Part of a small language model's weights: LayerNorm before each block.
MLP neurons of a small language model. Each row is named by its layer, matrix (up: input weights; down: output weights) and neuron, and shows model dimensions 64-159. Each number is 128 + 24 x the weight over its row's rms, rounded and kept within 0 to 255.
Before each neuron's rows, "fires on" lists the tokens most often at its 100 highest values on Wikipedia text that the model never trained on. A number after a token or word is its count.

fires on: " \"" 37, "====" 13, " =\n\n" 11, " e" 10, " con" 5, " occ" 4
L3.up393 [145 128  80 146 124 118 147  85 170 153  85 130 146 115  99 156 188 115 125 119  97 154 183 153 139 121 105 118 131  97 111 143 102 174 112 117 116 175 138 112 127 107 142 156 119 100  88 120 126 141 150 135 137 162  90 101 122  95 110 100 134 118 135 164 170 162 126  97 130 142 129 131 106 112  93 172 109 132 170 131 110  94 126 168 122 120 119 100 125 118 153 140 114 136 140  61]
L3.down393 [173 103  98 181 143 101 120 128 148 127  99  85 151 136 154  96 144 145 142 167  91 174 135 156 202 146 123 137 133 121 125 162 119 132  90 142 143 161 150 126 137 107 103 110 100  98 164 136  91 112 106 144 122  89  93 123 120 132 137  81 150 104 144  97  99 141 187 102 124 131 117 143 132 133 111 150 121 141 145  87 169 123 124 148 149  78 143 138 132 132 108 133 156 103 122 114]

fires on: " after" 15, " After" 15, "ollow" 9, "ind" 8, " Jos" 7, "velop" 7
L7.up105 [111 133 119  74 106 128  80 146 143 110 129 122 115 151 134 125 131 136 138 148 131 102 132  96 109 148  92 115 152 116 118 136 114 115 141 132 148 180 113 112 115 153 150 132 138 115 148 127 101 123 125  97 124 147 138 108 113 155 104  79 155 118 146 117 142 121 115 135 111 120 157 139 123 138 128  74 104  78 118 164 150 126 146 113 149 165  73 105 136  98 106 119 150 139 169 152]
L7.down105 [ 92  74 120 135 125 127  78  95 141 152 104 136 164 152 149 103 115 150 153  83 140 141 126 173 122  90 120 141 179 153 122 150 156  99 115 157 160 129 114 145 103 126  93 116 140 135 140 139  82 141 122 112 113  84 104 108 136 171 110 124 137 125 166 126 122 106 112 105 153 146 163 140 149 137 100 185 140 125 146 135 113  82  91 146 115 106 118 135 102 159 137 141 139 164 131 102]

fires on: "h" 12, "om" 11, "eb" 11, "c" 8, "g" 6, "A" 6
L7.up275 [151 124 151 138 125 126  99  94 159 113 128 141 125 145 120 115 183  98 111 136 159 144 118 108 120 116 162 114 132 142 147  86 116 119 166 114 104 115 219 123 151 121 122 132 131 123 136 146 143 123 133 123 110 152 143  92 148 149 119  70 147 126 135 111 179 136 143 128 139 115  83 148 106 172 103 146 119 124 112 114  99 159 116 128 127 174 145 103 148  84 145 178 139 118 107 125]
L7.down275 [173 147 137 102 119 118 121 117 137 102 120 132 154  76 145 153 121 145 106 138 128 105 136 109 140 128 149 132 110  99 132 140  96 116 113 109 149 140 108 117 122 106 128 139 112 136 135 167 114 169 122 185 118 122 104  94 136 187 145 156  97 135 104 107 136 116  85 111 111 150 106 101 116 141 108 172 152 175 140 104 132  95 136 113 153 124 129 121  90 126 157 104 175 163 115  88]

fires on: "av" 24, " be" 14, "ot" 14, "al" 5
L7.up338 [ 84 149 141 122 150 102 150 133 105 129  87 132  96 155  85 161 115 155 109  91 124 192 132 124 143 124 131 106 142  99 112 134 126 153 181 165 114 125 148 128 132 131 180 123 117 127 136 111 146 174 129 148 133 142 133 125 122 119 135 118 124 154 110 175 148 149 131 102 138 124 147 156 138 137 101 153 126  91 110 155 132 134 111 108 114 136  82 130 132 112  68 134 188  81 101 160]
L7.down338 [133  96 113 150 164 168 122 129 134  89 134 136 158 134 127 133 107  91 143 158 122  92  82 123 133 124 118 191 125  69 117 142 154 164 131 175 113 101 153 101 116 141 122 140 136 151 118  98 146 114 128 122 147 178 140 144 121  93 142 122 143 122 115 103 157 127 110 155 122 151 145 162 163 142 106 104  92 124  94 117 121  85 132 125 156 145 119  91 158 119 170 119 107 130 150 119]

fires on: "l" 37, "amp" 23, "le" 8, "r" 7, "ent" 6, "ac" 4
L3.up509 [128  94 135 102 116 105 183 131 136 107  97 179 107 110 159 199 176 106 126 152 101 146 158 112 132 150  95 123  97 140 126  96 168 128 114  99 132 118  58 118 131 115 104 131 127 166 128  83 145 152 157 130 163 108 126 122 147 131 122 141 148 114 154 172 117 143 107 137 109  75 112 100 119 126 128 127  73 105 127 133 119 128 160 128 127 114  80 112 139 148 173 140 121 132 119 146]
L3.down509 [158 127 126 103 145 117 116 129 108 120 123  48 132 112 184 151 107 144 108 166 170 132 127 109 131  95 113 135 134 137  88  89 133 153  64 122 166 111 149 135 129 125 136 147 120 187 115 101 108  78 116 140 155 148 131 132 131 131 130 122 158 160 194 135 170 136 153 122 119 109 126 104 127  96 102 124 126 147 100 111 137  77 136 118 141  92  83 134 132 179 168 121 117 141 162  77]

fires on: "," 25, "amp" 14, "ver" 8, "ort" 6
L3.up170 [151 100 149 113 109 141 112 168 129 134 146 128 124 135 144 108 125  89 153 100 112  97 125 146 124 127 107 145 109 102  94 179 159 162 128 135 165 122 154 111 149 115 164 163 137  92 120 115 145 164 142 152 147 107 134 158  94 138 107 153 122  94 113 137 139 138 168 124 148 152 148 137 114 169 152 170 160 123 116 145 120 116 119  91 114 136 121 169 133 140 150 163 105 116 130 123]
L3.down170 [110 156 161 117  84 124 151 138  93  91 119 153 139 138 102 155 129  91 120 125 136 103 113 129 105 136  95  93 124 138 108 147 123 136 133 131 134 128 110 148 122 152 158 170 100  86 152  99 147 126 128  93 127 144 146 118 142 180 125  99 145  90 125 125 167 143 140  88 109  90 138 100 133 142  98 152 105 103 160 121 172 122 164 157 136 152  72 157 156 117 147 161 151 134 128 132]

fires on: "ight" 14, " National" 13, "rent" 9, "Th" 7, "erv" 6, "ate" 6
L3.up432 [165 182 190 139 167  86 151 128 158  91  77 138 152 112 138 182 164 144 136 191 132 114 146 129 110 116 111 112 139 157 149 128 138 146 134  93 143 111 105 158 144 115  75 189 134 159 102 105 128 145 135 162 133 144 144  93 124 140 158 117 140 139 140 141 147 114 137 128 130 168 148  94 145 116 129 126 113  95 136 178 131  96 119 121 161 123 126 144 112 137 135 113 179 117 132 159]
L3.down432 [115 111 148 124 120  90 129 131 107  99 162 141 137 113 106 167 135 133  89  77 142 133 115 108 133 192 126 137 104 122 133  95 125 160 135 138 169 182 121 119 130 174 126 142  97  90 128 119 113 146 138 117 134 126 168 111 128 156 123  96 103 119 123 166 102 115 139 160 190 168 167 147 130 117 148 133 121 112 109 150 126 159 127 139  87 149 156 127 141  87 171 120  99 104 148 126]

fires on: "ing" 31, " the" 12, "ted" 7, " Best" 5, "ited" 5
L2.up521 [130 129 116 124 103 124 113 168 120 169 129 142 169 162 156 154 127 142 109 167 140 150  99 147 104 147 121 161 122 101 133 147 142 125 116 127 134 137 137  90 101 142 119 113 141 158 152  96 135 125 166 157 132 115 121  99 100 109  95 134 142 104 104 108 135 106 126  84 193  81 134 142  95 128 114  96 129 181 144 132 145  84 144  84 112 101 107 125 146 141 139 136 143  79 124 130]
L2.down521 [142 140  98 130 173 147 151 115 144 112 142 110  92 126  82 129 113 103 110 133 122 140 134 123 125 112 130 127 124 103 138 101 117 139 101 162  76 125 136 168 149 111 112 126 117 130 132 152 105 175 133 105 124 138 141 181 106 155 109 184 174 133 137 159 142 137 114 170  83 186 115 113 144 126  91 148  64  93 134 142 171 140 108 139 179 137 131 115  87 131 107 162 143 131 127  89]

fires on: "et" 21, " n" 10, "w" 9, "ep" 9, " no" 7, "it" 7
L7.up449 [ 41 145 104 152 135 161 139 117  88 122 108  96  97 109 141 106 108 120  95 128 161 136 130  84 147 100 111 138 120 161 123 143 160 141 121 133 117 118  97 109  90 119 147 143 112 114 147 133 125 161 119 133 176 150 126  96 118 153 144 130 156 115 109 175 125 109  97 128 119 120 112 139 168 132  80 179 141 104 159 146 153 136 125 134 116 119 180 148 141 134 132 121 101 113 112 139]
L7.down449 [ 99 114 133 136 114 143 180 170 150  98 121 135 119 142 148 143 104 128 129 126 115 147 170  92 143 162 102  84 140  93 144 177 105 131 127 122 120 126 122 125 125 149  96 130 110 157 157 149 126 129 181 147 149 132  76 102 110 110 112 144 130 147 117  99 109 123 133 146 134 141 130 120 130  92 141 118 109 145  97 122 169 180 140  98 143 138 138 186 141 168 122 105 119 103 103 120]

fires on: " it" 28, " or" 16, " Gen" 10, " &" 8, " cre" 7
L2.up193 [ 91 119 130 129 110  91 171 143 153 123 115 122 101 144 148  98 177 144 148 156 128  96 152 188 124 129 108 133 142 132 106 111 114  99 112 100  92 138 126 112 112 124 165 133 126 145 147 131 156 115 171 152 145 126 127  87 147 125 129 147 122  91 133 111 142 124 121 130 149 118 120 160 152 168 136 138 135 123 158  76 108 142 121 127 101 150 107  96  86 138 167 135 124  76 143 105]
L2.down193 [ 82 119 181 121  69 125 103 110 141 101 111 130 101 130 145  69 141 120  88 123 109 134 132 161 158 132 170 118 123 173 145 142 128 103 133 148  85 108 164 105 139 132 127 101 121 159 118 173 134 152 135 119 131 133  98 137 125 136 108 118 124 155 117 135 152 153 130 138 152 158 120 124  94 135 156 127 176 137 137 116 129 127 157 132  99 167 101 146  94 141 138  67  95  93  62 106]

fires on: "un" 13, "i" 10, "iz" 9, "u" 7, "o" 7, "ap" 7
L7.up527 [131 151 116 128 132 150 134 139 177 127 145 126 106 105 161 101 110 143 155  95 105 123 175 151 121  96 117 152 105 125 146 114 148 104 130 143 126 136 137 185 107 138 119  73  99  80 139 120 108  72 132 109 136 132 160 119 115  95 125 102 118 110 181 118  99  96 150 149 132 125 142 163 142 121 107 151 132  99 163 196 127 142 111 114 136  85 119 108 124 175 184 102 117 158  95 160]
L7.down527 [ 96  93 150  98 147  80 110 147 190 136  89 170 109 133 131 136  90  76 130 147  95 120 130 143 122 139 118 154 127 121 118 104 104 116 114 154 191 112 152 115 139 114 157 157 141 125 103 115 152 150 115 111 125 122 160 112 106 131 132 152 117 147  92 125 148 126 130 140 134 148 172 140 146 100 111 112 132 189 127 157 128 147 110 122 148 117 124 144 183  96  87 126 121 106 128 130]